Part of a small language model's weights: a variant of Muon for these matrices.
MLP neurons of a small language model. Each row is named by its layer, matrix (up: input weights; down: output weights) and neuron, and shows model dimensions 416-511. Each number is 50 + 12 x the weight over its row's rms, rounded and kept within 0 to 99.
After each neuron's rows, "fires on" lists the tokens most often at its 100 highest values on Wikipedia text that the model never trained on.

L6.up1013:54 58 66 31 63 66 35 53 55 39 52 64 41 60 55 47 44 56 51 42 55 60 63 51 43 46 54 73 66 71 64 36 45 53 37 49 55 42 36 55 42 27 28 56 48 53 62 51 37 29 77 65 58 46 45 31 58 53 60 50 54 47 61 47 60 60 66 39 58 55 32 47 30 51 33 62 44 56 49 42 49 46 43 39 59 49 36 38 53 42 50 62 40 55 47 43
L6.down1013:59 43 32 51 47 51 56 53 34 50 37 73 40 48 49 60 58 55 52 58 32 51 32 54 56 42 32 45 38 36 55 57 44 45 60 53 65 58 60 43 54 60 60 47 41 48 53 55 58 57 55 55 59 63 31 42 53 50 51 15 36 63 38 41 35 41 49 46 42 48 53 59 58 42 43 47 48 77 45 47 59 62 34 34 33 62 63 40 28 51 52 41 42 64 58 44
fires on: " ", " in", " to", " the"

L6.up2485:40 61 67 69 55 45 44 58 43 27 58 41 30 51 44 45 30 39 35 49 48 35 63 30 53 46 43 47 39 68 38 55 55 51 64 61 67 55 43 29 37 63 29 57 43 45 55 28 60 66 85 56 51 64 52 76 63 57 38 42 35 51 54 40 43 36 44 47 47 47 64 58 17 51 40 48 44 46 50 67 61 73 39 33 41 36 58 48 44 48 51 42 61 64 60 52
L6.down2485:49 44 22 63 41 47 45 51 60 68 44 50 43 50 55 52 66 45 77 45 70 57 34 46 58 52 70 41 55 66 38 54 68 37 27 51 56 68 64 62 60 57 68 39 54 51 46 68 35 47 58 33 51 75 57 38 46 52 23 54 46 66 46 45 56 51 45 46 42 46 61 35 55 69 42 58 55 50 55 28 31 33 66 46 30 38 30 57 61 64 62 86 43 50 55 71
fires on: ",", ".", " to", " are"

L6.up2307:49 35 39 60 42 44 71 51 39 66 49 42 63 56 78 76 50 67 55 41 30 34 30 55 35 45 40 47 36 36 55 70 74 65 57 60 46 48 67 54 54 43 60 33 32 48 53 55 60 34 39 44 34 61 43 51 34 66 63 49 49 63 21 38 27 71 46 26 46 24 68 47 64 43 62 28 45 41 32 69 64 46 72 67 70 46 48 39 66 65 50 39 54 63 44 43
L6.down2307:47 75 47 33 55 25 33 59 48 23 46 46 39 59 61 46 44 50 43 48 45 65 53 51 42 54 54 50 36 40 48 61 62 48 50 49 45 60 60 51 59 46 53 48 49 58 32 49 47 28 58 62 67 38 29 48 30 44 53 68 62 49 71 36 49 47 59 56 39 58 34 56 62 55 58 58 65 42 56 26 40 38 38 37 66 76 73 53 69 53 55 39 57 64 49 39
fires on: " and", ",", " or"

L6.up2717:43 44 58 35 56 40 48 50 47 45 62 45 53 42 37 59 55 53 41 58 56 34 47 36 39 55 45 42 60 76 58 40 38 66 56 64 57 33 41 39 64 42 50 61 57 69 48 38 36 46 37 50 64 33 47 45 48 47 59 56 31 42 51 50 59 45 43 33 38 46 45 41 43 57 44 43 56 52 68 57 51 69 48 34 60 42 49 34 46 48 42 63 38 57 62 44
L6.down2717:50 67 19 48 45 28 50 42 46 47 50 59 60 34 55 39 45 50 44 53 51 40 58 66 54 47 52 33 40 38 43 58 46 43 40 54 55 51 36 56 39 54 35 54 35 52 45 37 67 46 66 48 49 45 57 36 51 66 63 32 62 53 51 66 69 41 43 58 65 42 49 47 53 60 52 51 42 69 30 58 48 17 54 54 51 49 63 58 38 64 51 56 81 52 36 51
fires on: ",", " in", " for", "'s", "."

L6.up2255:57 52 47 71 33 60 50 53 61 49 42 28 75 58 60 24 51 52 53 71 64 52 35 59 61 34 63 45 39 55 56 70 51 40 53 50 37 78 45 43 46 44 68 47 42 53 40 77 35 52 33 44 63 61 52 37 53 60 42 39 49 53 60 54 60 20 60 43 61 54 71 48 52 39 52 55 64 45 54 47 58 35 41 38 42 60 49 48 52 58 46 55 50 49 35 42
L6.down2255:38 49 56 61 58 46 68 57 46 73 47 46 56 43 27 63 50 42 47 51 49 48 57 45 41 65 49 62 53 61 30 51 55 54 50 48 60 46 68 49 53 74 50 29 50 56 38 44 51 41 64 30 56 50 35 59 39 47 43 49 50 51 51 41 57 68 59 55 43 44 32 43 47 43 51 41 27 58 66 42 40 45 55 78 65 51 52 49 55 23 71 63 38 26 48 36
fires on: ",", " for", " C", " (", " c"

L6.up2433:51 44 51 40 58 67 29 58 58 62 15 66 51 25 38 58 48 39 67 49 31 33 50 57 47 42 49 48 54 71 50 41 56 50 51 62 50 67 52 60 68 58 38 28 41 56 48 44 66 56 46 71 35 63 65 55 55 69 49 45 45 32 44 38 68 40 55 63 60 29 41 34 48 56 70 74 71 47 44 61 48 57 43 35 47 23 63 55 54 74 45 64 51 71 43 24
L6.down2433:42 38 44 53 48 30 46 35 54 53 63 49 70 66 63 30 50 50 44 51 57 56 65 52 59 62 37 45 38 49 51 69 27 44 42 42 60 32 37 26 48 49 50 53 47 57 50 52 35 53 61 38 63 31 71 43 64 18 35 50 45 65 48 54 30 55 56 40 67 32 65 33 56 51 61 49 61 36 38 39 54 43 65 47 54 69 63 57 22 51 51 47 60 55 48 61
fires on: " the", "'s", " his", " their", " "

L6.up2007:56 48 37 36 48 46 67 68 53 50 40 45 31 72 42 50 46 50 68 52 62 42 44 38 34 70 62 44 61 47 62 23 39 55 84 42 49 64 26 42 52 55 38 47 48 41 51 37 60 45 38 54 51 49 47 48 53 44 60 54 45 47 45 63 56 47 39 43 49 12 58 59 57 51 57 51 81 33 47 39 55 61 65 23 57 33 51 39 35 60 52 55 25 36 39 45
L6.down2007:43 39 43 32 36 57 63 53 50 43 52 61 57 57 59 50 53 45 41 50 47 50 53 36 35 41 33 34 52 45 59 71 51 69 48 53 49 40 64 41 42 45 36 42 37 61 48 44 66 43 51 59 47 46 52 39 50 78 32 36 56 55 60 51 37 47 66 52 56 52 27 32 70 49 51 38 36 55 33 55 73 35 53 39 51 45 57 53 66 71 44 51 29 31 48 57
fires on: " in", "in", "In"

L6.up412:39 67 35 49 46 45 64 59 66 62 43 54 66 60 30 34 47 85 60 54 52 63 45 46 23 25 43 51 24 49 52 70 38 65 59 15 52 61 63 76 55 36 42 53 64 65 58 38 80 42 32 74 61 54 54 45 56 42 59 55 43 54 40 65 31 52 48 40 36 62 53 49 54 48 47 60 40 50 46 53 43 38 40 56 66 52 49 39 60 41 35 59 43 81 25 50
L6.down412:74 46 52 77 46 41 51 69 42 23 56 41 51 49 65 66 56 49 39 41 43 42 44 71 54 54 46 72 54 26 43 65 74 37 57 54 77 57 42 49 50 57 37 32 33 61 56 40 35 75 36 56 55 46 58 50 28 45 47 30 39 34 28 49 53 52 49 39 48 38 42 49 56 40 75 54 46 19 64 43 21 39 53 62 27 52 66 50 55 46 67 50 54 77 48 41
fires on: " and", ",", " the", "er"

L6.up356:60 60 58 83 49 46 59 54 45 42 51 78 29 66 49 54 45 48 43 52 38 44 47 45 74 60 34 46 33 40 48 65 73 64 57 57 60 53 42 38 43 57 51 62 50 33 64 63 48 56 26 50 51 55 67 42 39 61 58 63 48 33 40 49 72 21 43 45 67 42 49 48 77 23 48 69 49 42 51 57 66 34 36 51 63 50 32 57 62 43 68 55 54 56 46 36
L6.down356:82 40 31 44 41 31 52 24 48 49 40 31 47 55 55 57 55 36 61 70 43 45 38 21 36 56 47 51 49 49 87 62 64 54 39 49 68 50 51 63 63 41 65 28 47 43 42 46 34 50 91 52 46 43 38 44 57 54 67 31 57 50 59 54 49 68 67 56 47 53 36 28 51 37 67 55 46 46 61 49 38 65 57 55 25 54 32 43 59 54 59 59 44 54 49 59
fires on: " as", ",", " more", " though", " As", " if"

L6.up586:51 39 60 69 50 50 49 54 65 62 38 65 40 31 39 25 52 57 40 30 71 43 28 60 55 33 50 32 48 50 32 41 34 37 44 45 41 57 40 50 59 60 55 48 36 30 62 32 41 35 58 55 61 54 61 54 45 45 48 36 43 58 56 60 56 48 51 42 47 42 50 34 59 67 42 75 54 61 47 60 50 57 37 59 52 50 57 58 56 51 43 33 54 39 66 53
L6.down586:55 65 29 64 44 47 65 40 48 07 56 50 39 61 58 52 54 55 39 51 43 48 36 55 46 69 49 54 35 35 29 46 54 37 53 51 38 58 58 36 57 55 32 53 54 38 48 52 45 59 57 39 46 57 48 50 53 34 52 29 39 43 20 44 52 52 31 67 67 51 37 42 48 38 46 60 53 60 53 38 63 57 62 44 52 56 56 81 52 61 37 45 47 59 50 31
fires on: "g", "ast", "f", "s", " s"

L6.up285:63 42 44 75 58 38 50 47 38 30 59 49 58 21 49 36 43 40 42 50 41 46 55 38 52 49 48 56 83 34 50 55 54 58 54 45 44 33 48 55 54 51 68 53 76 55 36 43 48 58 27 50 77 26 54 56 49 49 35 55 42 47 36 51 55 55 59 44 55 36 41 74 42 45 38 64 25 46 61 63 48 49 55 33 59 37 57 56 40 27 73 10 34 46 40 32
L6.down285:61 43 46 50 63 66 43 25 51 59 55 60 50 72 51 51 64 61 53 42 58 39 60 45 63 68 46 50 12 38 41 63 41 37 57 55 50 34 51 48 31 53 27 59 63 40 37 59 35 43 43 57 49 48 49 44 33 59 50 36 36 50 51 40 45 48 26 47 48 44 29 69 55 35 61 63 67 57 28 53 71 56 34 54 57 69 56 71 42 57 41 52 65 57 46 48
fires on: ",", " that", ".", " which", "1", " time"

L6.up3038:50 63 56 43 66 36 70 61 66 55 23 39 47 69 62 58 36 50 28 42 63 53 49 33 35 45 44 66 37 66 72 50 32 58 69 38 49 62 67 58 51 43 60 52 44 33 56 41 12 34 71 60 67 29 79 44 41 40 74 46 24 65 46 60 39 42 53 62 33 38 58 39 37 63 33 41 56 36 46 63 61 53 38 30 39 44 23 61 49 49 40 35 51 42 34 65
L6.down3038:55 52 38 50 58 45 38 45 40 68 25 90 52 57 30 57 29 37 67 65 63 63 51 47 45 35 33 47 66 66 43 56 34 48 40 73 63 68 49 58 47 36 49 34 47 44 57 54 59 44 50 51 45 40 52 62 66 53 56 57 67 58 49 67 50 45 19 52 57 70 64 56 58 41 44 64 53 44 63 51 34 74 52 69 52 44 58 67 56 58 47 53 59 67 75 56
fires on: " in", " on", " ", "0", "1"

L6.up1666:42 30 57 51 60 56 36 33 37 69 48 40 40 47 34 46 45 38 72 52 66 40 54 52 31 36 42 27 73 43 63 51 51 57 37 43 42 51 38 33 55 41 42 51 56 32 54 48 58 63 47 28 44 49 61 56 45 61 70 42 62 51 70 70 41 70 27 49 71 65 70 57 32 47 48 38 56 52 46 60 48 54 39 43 57 25 35 60 50 43 62 48 47 45 62 43
L6.down1666:59 58 50 52 39 43 52 61 86 41 74 71 40 63 61 46 37 49 36 31 56 48 69 57 61 50 35 62 36 53 60 57 31 52 57 63 57 64 47 57 37 47 67 78 44 55 47 51 58 46 40 71 47 42 48 51 42 47 46 74 56 54 47 25 85 50 46 43 50 53 49 69 47 65 54 39 43 43 45 51 54 43 72 36 42 48 43 45 48 55 50 38 51 71 49 58
fires on: " (", "==\n", " ==\n", " \""

L6.up3183:30 66 57 56 54 35 61 35 22 47 48 39 50 39 53 43 59 58 64 72 50 33 41 46 37 58 37 32 41 49 45 43 54 46 51 70 59 64 52 40 46 74 44 58 65 35 51 43 34 48 46 59 37 42 46 57 43 35 68 64 39 49 34 63 55 38 63 72 45 34 60 33 61 59 56 28 36 56 31 26 55 56 58 50 71 35 58 52 41 69 62 45 63 25 58 44
L6.down3183:63 41 42 48 50 46 63 40 63 51 41 63 59 60 53 42 47 50 44 47 32 57 53 36 65 41 19 55 43 69 52 53 36 44 58 30 34 35 39 53 53 36 46 44 43 57 45 55 57 36 47 33 60 49 34 27 54 60 62 24 52 48 59 29 38 55 40 36 62 65 56 51 37 50 69 51 26 40 34 62 65 33 61 43 66 49 77 41 58 37 44 70 20 55 51 57
fires on: " in", " a", " of", " his", "1", " during"

L6.up341:55 72 59 52 56 23 60 29 49 56 51 33 27 40 57 68 41 46 47 58 59 58 53 38 21 22 39 50 49 51 55 34 67 48 43 55 41 37 37 38 71 62 59 37 44 31 50 55 64 60 57 55 33 59 50 34 81 63 73 50 62 39 25 25 44 31 66 50 53 51 57 62 52 52 39 36 53 59 46 55 72 37 52 49 68 35 54 51 56 67 54 46 32 38 59 36
L6.down341:55 62 41 52 75 54 50 61 51 35 66 67 74 43 60 56 67 42 51 61 29 47 52 51 58 59 52 45 55 63 58 46 54 37 64 79 41 58 48 63 31 50 45 41 60 40 48 32 39 56 40 59 58 46 45 53 27 36 34 58 54 52 53 58 43 46 47 38 59 29 41 52 61 43 58 54 34 35 44 66 38 56 31 61 73 53 34 55 27 24 66 66 92 51 57 38
fires on: " ", "1", " a", " one", " no"

L6.up1877:34 54 62 54 25 32 54 33 56 39 41 48 57 33 29 62 65 51 32 62 45 47 56 57 52 43 49 44 50 57 46 56 33 57 50 50 54 49 39 58 39 58 65 61 94 28 72 48 38 43 45 28 51 47 62 42 61 70 39 41 61 52 43 30 56 71 51 55 28 46 58 66 41 52 67 58 31 63 57 37 55 63 46 48 47 49 46 40 61 48 36 64 38 62 38 12
L6.down1877:35 36 47 41 49 54 52 67 52 56 53 55 51 69 42 48 37 52 53 55 66 41 44 43 36 45 46 78 52 38 47 48 49 46 50 40 57 50 66 49 65 61 35 22 15 62 47 67 42 43 41 50 40 47 54 39 51 40 57 42 29 42 29 47 59 52 57 46 72 55 36 46 36 37 40 47 59 53 59 45 70 32 46 67 44 37 41 43 59 49 69 28 61 56 40 63
fires on: ","

L6.up2091:26 33 74 46 70 36 43 54 44 51 53 63 56 41 37 48 40 50 55 55 22 53 55 46 40 64 48 56 53 62 41 46 23 35 50 47 40 33 33 66 42 36 46 53 44 55 53 39 48 53 60 62 59 45 50 28 66 54 70 35 55 49 46 42 46 43 46 64 32 52 44 60 47 53 41 46 08 53 51 47 64 51 49 62 60 42 32 48 42 40 56 61 43 65 54 47
L6.down2091:64 61 48 62 50 41 46 54 47 24 45 45 26 61 47 49 44 53 56 62 56 43 50 28 29 63 44 37 60 28 61 39 58 53 40 53 52 66 52 60 37 49 50 66 37 49 33 48 55 55 33 47 48 52 75 68 56 61 44 54 57 74 53 46 49 41 49 42 35 67 43 51 55 66 64 54 29 57 44 55 25 44 61 51 49 39 28 34 49 53 33 59 55 52 43 40
fires on: " a", "A", "a"

L6.up1:48 48 51 52 51 70 39 35 58 44 84 38 37 46 45 47 35 33 62 44 33 45 46 49 38 39 45 49 64 36 49 62 66 61 55 55 49 35 55 48 26 37 48 51 43 57 58 45 45 53 42 51 53 52 56 30 65 57 47 78 52 42 52 56 34 40 36 69 43 53 62 38 45 32 41 47 34 50 38 58 49 48 48 37 50 32 50 48 36 28 51 52 60 53 30 33
L6.down1:55 29 53 35 66 58 59 58 40 46 37 38 43 77 43 44 46 78 55 58 40 40 57 53 42 43 40 62 61 55 45 34 37 50 39 45 58 59 27 36 52 52 53 38 49 66 43 52 51 46 48 42 57 62 61 48 61 69 40 22 56 64 39 37 48 35 63 51 70 59 38 53 55 23 51 74 56 54 49 36 61 48 59 59 48 76 51 59 58 60 39 38 41 64 63 56
fires on: " and", ",", " as", " most"

L6.up2205:50 48 59 65 59 57 52 29 33 61 56 51 47 56 50 46 36 29 38 29 26 41 50 28 39 39 59 55 41 57 42 79 29 37 56 37 43 51 46 62 45 43 43 41 41 48 55 42 39 55 33 54 37 63 62 44 84 77 55 42 53 57 57 49 36 51 45 38 61 33 62 58 65 49 63 48 50 48 60 64 51 37 60 51 45 46 50 32 47 78 54 54 41 50 62 64
L6.down2205:65 37 45 45 23 53 49 68 46 40 45 66 59 43 61 52 65 56 67 54 56 61 58 77 52 43 42 35 34 51 35 59 49 48 40 64 63 49 45 13 34 50 45 60 61 39 45 58 66 64 64 52 48 59 46 51 44 45 54 58 51 50 60 42 55 44 37 62 42 79 36 55 50 43 36 61 31 58 43 21 52 41 60 48 57 78 46 47 76 35 41 74 60 49 24 58
fires on: " the", " ", "1"

L6.up1667:48 42 48 44 29 44 49 49 61 34 37 40 62 48 63 50 78 56 59 57 44 65 37 41 41 32 33 47 52 33 41 64 40 44 64 71 50 37 75 60 57 43 51 50 22 43 46 48 44 50 51 41 46 77 66 42 38 39 41 44 65 71 46 54 41 46 45 47 62 67 64 43 46 62 62 31 57 37 62 46 43 44 56 39 60 73 39 57 50 56 48 54 41 45 45 37
L6.down1667:58 57 58 42 47 45 54 39 56 59 48 46 52 74 53 37 56 50 39 40 61 26 60 60 53 75 57 47 35 33 51 50 52 36 60 49 54 38 38 47 59 37 66 44 66 49 47 37 69 51 72 53 46 29 60 47 56 53 50 47 49 28 66 69 46 36 42 42 52 58 13 64 49 46 61 42 42 56 51 64 60 46 43 45 50 34 78 51 65 61 50 51 44 60 61 38
fires on: ",", " and", " in", "4", "p"

L6.up17:61 34 73 33 38 46 40 51 43 46 51 59 21 52 56 41 50 58 53 65 29 51 68 58 51 61 54 52 47 57 48 49 50 78 33 50 59 51 56 67 51 42 44 58 65 50 24 30 73 42 50 56 67 59 22 49 41 61 50 67 48 47 29 44 55 56 54 52 60 51 48 60 16 34 51 71 16 42 56 42 58 40 40 48 53 48 54 54 49 49 56 40 45 42 66 48
L6.down17:57 53 53 40 57 32 66 52 29 44 45 51 60 68 43 45 48 49 42 67 27 54 55 59 42 42 41 67 40 34 35 58 45 48 56 45 39 76 38 35 56 48 42 58 33 41 54 63 56 73 54 32 30 64 61 68 52 47 54 45 56 47 66 32 76 55 44 58 47 42 31 53 35 66 54 25 74 57 49 30 72 62 49 57 52 50 54 42 55 55 61 40 69 67 56 53
fires on: " of", " the", " in", " at", " he"

L6.up3171:66 40 63 48 69 62 47 29 77 46 43 51 61 33 51 66 52 66 31 35 45 58 50 50 57 57 49 47 47 57 60 74 59 36 49 32 47 54 47 60 53 48 42 62 40 60 51 44 52 40 41 49 44 45 74 64 50 52 50 44 54 51 38 54 62 42 49 55 64 51 60 61 32 57 50 34 62 58 49 47 53 48 47 43 52 49 67 64 43 49 52 55 56 73 56 41
L6.down3171:37 47 47 02 29 27 40 66 36 61 57 58 69 48 54 57 38 56 43 58 41 36 50 42 60 57 58 22 37 50 40 34 60 55 26 40 46 82 49 49 55 56 46 50 67 38 57 38 76 68 62 49 51 45 44 61 53 49 37 62 35 55 63 33 45 62 33 57 24 20 63 43 47 58 37 71 52 52 58 68 45 61 38 38 31 56 30 43 62 52 31 70 37 27 50 53
fires on: ".", " the", " B", " b", "8", "1"

L6.up1985:41 28 51 35 45 28 34 64 30 66 36 47 62 36 59 45 52 35 24 50 55 64 57 62 40 75 64 48 35 46 33 48 46 61 70 46 49 47 47 65 47 36 42 57 53 57 37 46 60 53 46 50 39 34 32 55 53 60 40 63 45 55 45 61 45 55 41 39 65 44 39 55 43 43 38 59 62 59 47 67 51 53 58 47 33 61 57 44 37 62 58 52 38 62 59 51
L6.down1985:50 60 51 72 67 46 43 47 44 69 48 82 58 55 60 37 62 40 27 61 46 67 53 63 62 48 48 62 66 32 52 52 49 44 42 46 48 65 53 53 40 58 48 44 50 36 56 48 62 53 55 65 67 60 52 42 62 72 46 43 45 60 59 40 48 45 63 39 46 60 32 42 83 47 49 53 55 61 33 45 53 51 14 72 54 41 46 62 50 43 22 58 58 43 42 62
fires on: ",", " in", " New", " of"

L6.up3459:37 56 62 55 42 69 34 43 63 62 29 53 50 51 42 45 49 44 50 33 46 50 38 68 43 63 57 35 69 70 59 45 56 51 53 66 62 48 53 48 52 26 58 52 39 65 55 72 61 50 60 58 63 42 29 53 57 43 60 56 47 35 38 43 49 51 23 36 56 39 37 50 53 33 61 63 65 53 46 55 48 47 57 49 55 48 39 52 63 48 53 40 30 49 56 44
L6.down3459:48 56 65 41 66 34 25 68 65 35 62 45 61 20 35 53 44 39 54 50 29 71 57 38 54 65 52 53 38 75 60 56 41 58 39 58 50 57 44 45 53 58 54 56 50 45 47 49 62 41 45 44 58 58 67 60 40 61 56 56 51 53 31 52 38 25 50 61 54 53 59 39 53 39 47 47 47 63 51 52 63 52 43 59 59 52 47 39 34 60 40 54 48 32 50 72
fires on: " ", " in", " on", ".", "-", " from"

L6.up342:55 50 35 53 52 51 47 51 65 39 33 50 61 36 33 41 51 29 58 22 42 46 44 46 44 58 64 28 52 53 52 52 53 56 54 43 62 63 52 38 36 22 51 66 39 34 53 49 41 47 50 80 26 62 46 60 58 46 74 42 37 46 61 72 57 57 60 49 41 63 52 54 65 36 81 56 41 54 68 44 51 70 50 65 70 68 47 51 67 26 63 47 65 33 69 71
L6.down342:47 52 63 66 50 50 28 57 34 57 67 43 49 53 39 65 52 49 38 45 66 45 44 40 35 49 35 40 48 47 48 37 58 54 54 51 50 27 42 63 42 63 49 46 47 43 62 48 46 54 52 35 52 36 48 44 54 59 38 47 49 51 38 13 35 37 67 55 67 48 46 59 48 58 31 37 50 45 51 52 60 37 51 45 45 46 45 39 37 50 46 43 54 57 41 52
fires on: " the", " |\n\n", " B", "uc"

L6.up837:61 37 34 49 58 27 54 69 47 53 55 42 45 48 41 42 48 55 52 37 49 44 37 44 48 64 48 52 34 54 61 65 52 46 52 69 52 53 57 63 53 34 45 54 73 39 83 59 36 54 52 32 37 52 51 57 54 75 34 48 31 43 29 52 37 39 57 68 54 59 41 38 69 44 41 65 60 63 52 57 39 66 33 62 62 55 63 46 42 54 70 47 53 34 63 46
L6.down837:33 54 57 44 63 35 59 43 43 47 55 33 38 68 33 28 78 40 51 41 51 59 32 38 52 48 70 64 66 42 61 49 24 39 34 83 46 46 39 61 32 59 71 57 53 50 51 24 49 55 43 58 38 55 61 46 40 45 60 42 52 39 36 38 44 71 39 60 43 46 51 42 69 50 75 58 38 57 53 38 60 67 63 59 39 38 18 50 47 54 74 28 40 57 42 39
fires on: " ", "-"

L6.up147:35 41 55 67 30 73 28 59 55 77 57 50 41 49 29 45 75 78 51 51 50 57 48 48 31 58 45 69 50 54 35 55 29 62 33 60 55 78 43 54 45 32 57 68 23 53 29 57 28 30 59 75 46 82 67 40 60 36 74 52 62 53 59 38 35 59 56 55 58 52 71 32 54 42 42 56 66 62 51 56 57 42 58 43 42 34 38 51 47 34 52 58 57 41 35 47
L6.down147:54 54 44 48 51 45 49 29 49 53 70 48 49 44 45 38 44 35 53 23 40 68 34 36 39 51 65 65 46 65 45 53 42 53 42 37 35 28 64 65 33 86 47 47 58 40 60 34 37 55 33 51 49 66 52 56 59 51 47 48 56 27 50 42 79 44 25 63 45 69 54 56 37 38 53 60 52 39 52 39 34 66 52 57 33 39 57 58 28 37 69 59 58 62 39 30
fires on: " ", "ad"

L6.up1876:56 50 59 62 53 71 35 56 70 51 33 63 51 52 15 69 47 40 40 47 46 38 35 47 27 42 61 63 57 59 41 53 50 51 34 30 66 58 26 73 51 70 50 60 38 55 66 48 75 28 30 44 45 47 46 56 57 41 58 34 42 48 60 45 25 29 65 58 48 63 43 43 65 42 63 30 38 51 63 50 41 44 28 34 75 40 47 53 31 68 57 42 49 58 59 45
L6.down1876:52 49 52 47 40 46 61 26 60 47 66 54 65 50 51 66 35 41 86 36 60 71 47 61 57 49 37 42 76 74 51 50 51 43 56 67 49 38 53 73 40 70 58 57 41 65 42 59 43 64 68 61 40 44 32 50 37 43 38 54 69 49 44 57 51 47 50 37 53 64 67 43 39 75 63 54 32 52 50 31 78 50 48 62 57 35 50 40 50 46 57 59 50 63 55 56
fires on: " the", " "

L6.up415:39 68 58 36 44 49 57 74 37 31 41 52 51 59 51 59 65 38 27 56 11 58 40 63 64 54 57 41 36 50 50 58 61 46 66 53 56 61 33 48 52 58 43 46 45 50 70 40 34 54 48 38 61 38 60 60 59 67 57 51 50 71 38 43 44 57 35 63 53 41 51 41 86 33 36 75 59 38 40 41 81 53 31 52 31 41 48 80 76 45 51 41 59 62 57 40
L6.down415:55 30 45 44 48 52 38 56 44 64 42 58 67 53 53 54 67 53 56 57 69 60 27 70 37 56 53 63 48 32 41 51 61 69 46 48 72 45 33 49 66 30 51 49 48 35 46 30 45 39 38 52 53 47 54 57 49 55 32 44 53 41 47 56 58 39 42 42 32 42 53 52 46 35 69 49 38 61 54 59 28 38 62 52 73 46 47 45 48 60 51 37 49 30 43 57
fires on: " ", " was", ",", " is", " were", " be"

L6.up1737:37 74 69 45 68 41 45 29 49 54 72 51 53 41 59 55 47 69 47 49 36 42 62 51 35 67 49 53 36 41 63 57 53 38 44 40 58 24 40 41 53 56 53 58 58 40 53 38 69 66 67 64 51 49 56 29 61 66 39 42 52 32 45 40 46 39 55 48 67 65 50 69 64 53 53 49 37 66 29 37 50 64 45 38 60 49 67 56 59 67 51 51 52 73 39 21
L6.down1737:49 38 44 48 54 49 53 70 52 24 47 52 40 62 57 49 38 41 49 53 67 36 62 48 59 43 57 42 39 51 58 49 51 59 78 49 41 75 51 43 61 41 49 56 27 42 29 52 43 48 52 38 48 57 48 65 41 51 35 62 59 65 68 45 60 33 48 33 41 37 25 53 51 57 32 56 59 44 50 46 40 52 55 46 28 43 44 40 57 37 50 47 67 41 60 50
fires on: ",", " as", " and", " /", " or"

L6.up3527:50 56 48 42 67 57 46 41 52 66 35 48 48 53 58 53 59 41 65 54 28 52 32 53 41 54 60 36 80 56 56 64 61 34 41 48 63 50 31 46 39 50 55 37 47 38 74 44 63 55 57 59 76 50 56 60 71 30 66 53 51 57 56 57 58 37 57 29 58 59 40 56 52 38 25 39 63 38 51 49 42 52 37 37 48 45 17 63 27 48 27 60 59 45 35 50
L6.down3527:48 48 38 60 57 55 62 67 71 45 29 45 22 45 45 31 34 55 36 49 38 58 52 59 41 40 54 42 52 40 52 48 42 49 63 69 55 63 44 48 43 54 44 64 50 64 64 66 43 33 70 39 54 72 50 50 60 51 45 54 64 32 84 43 57 81 45 38 51 54 69 47 29 45 53 42 60 40 35 50 59 40 52 43 69 46 62 39 81 65 62 52 48 52 45 33
fires on: " the", " in", " him", " ", " of"

L6.up172:37 49 56 57 57 43 49 41 58 60 52 31 64 61 54 35 63 60 61 71 78 59 61 42 59 36 69 52 55 46 59 46 56 31 39 59 38 35 53 27 59 60 67 47 63 59 34 66 63 58 61 44 40 66 34 52 46 58 42 48 67 46 41 58 52 51 55 58 35 49 50 43 52 52 28 53 74 50 46 40 61 39 50 41 44 54 54 49 41 55 67 69 49 33 46 42
L6.down172:43 53 42 37 64 37 52 30 55 43 32 42 66 57 50 38 53 43 40 56 49 58 80 50 40 71 42 42 42 44 32 47 33 67 52 43 42 57 37 41 55 60 53 39 62 60 33 62 57 46 42 70 36 42 55 49 56 76 33 45 62 34 39 82 51 36 55 26 45 57 31 47 45 64 33 54 70 43 43 48 43 47 24 62 21 47 32 57 65 46 61 43 52 54 65 41
fires on: " of", " at", " (", " a", " for", " in"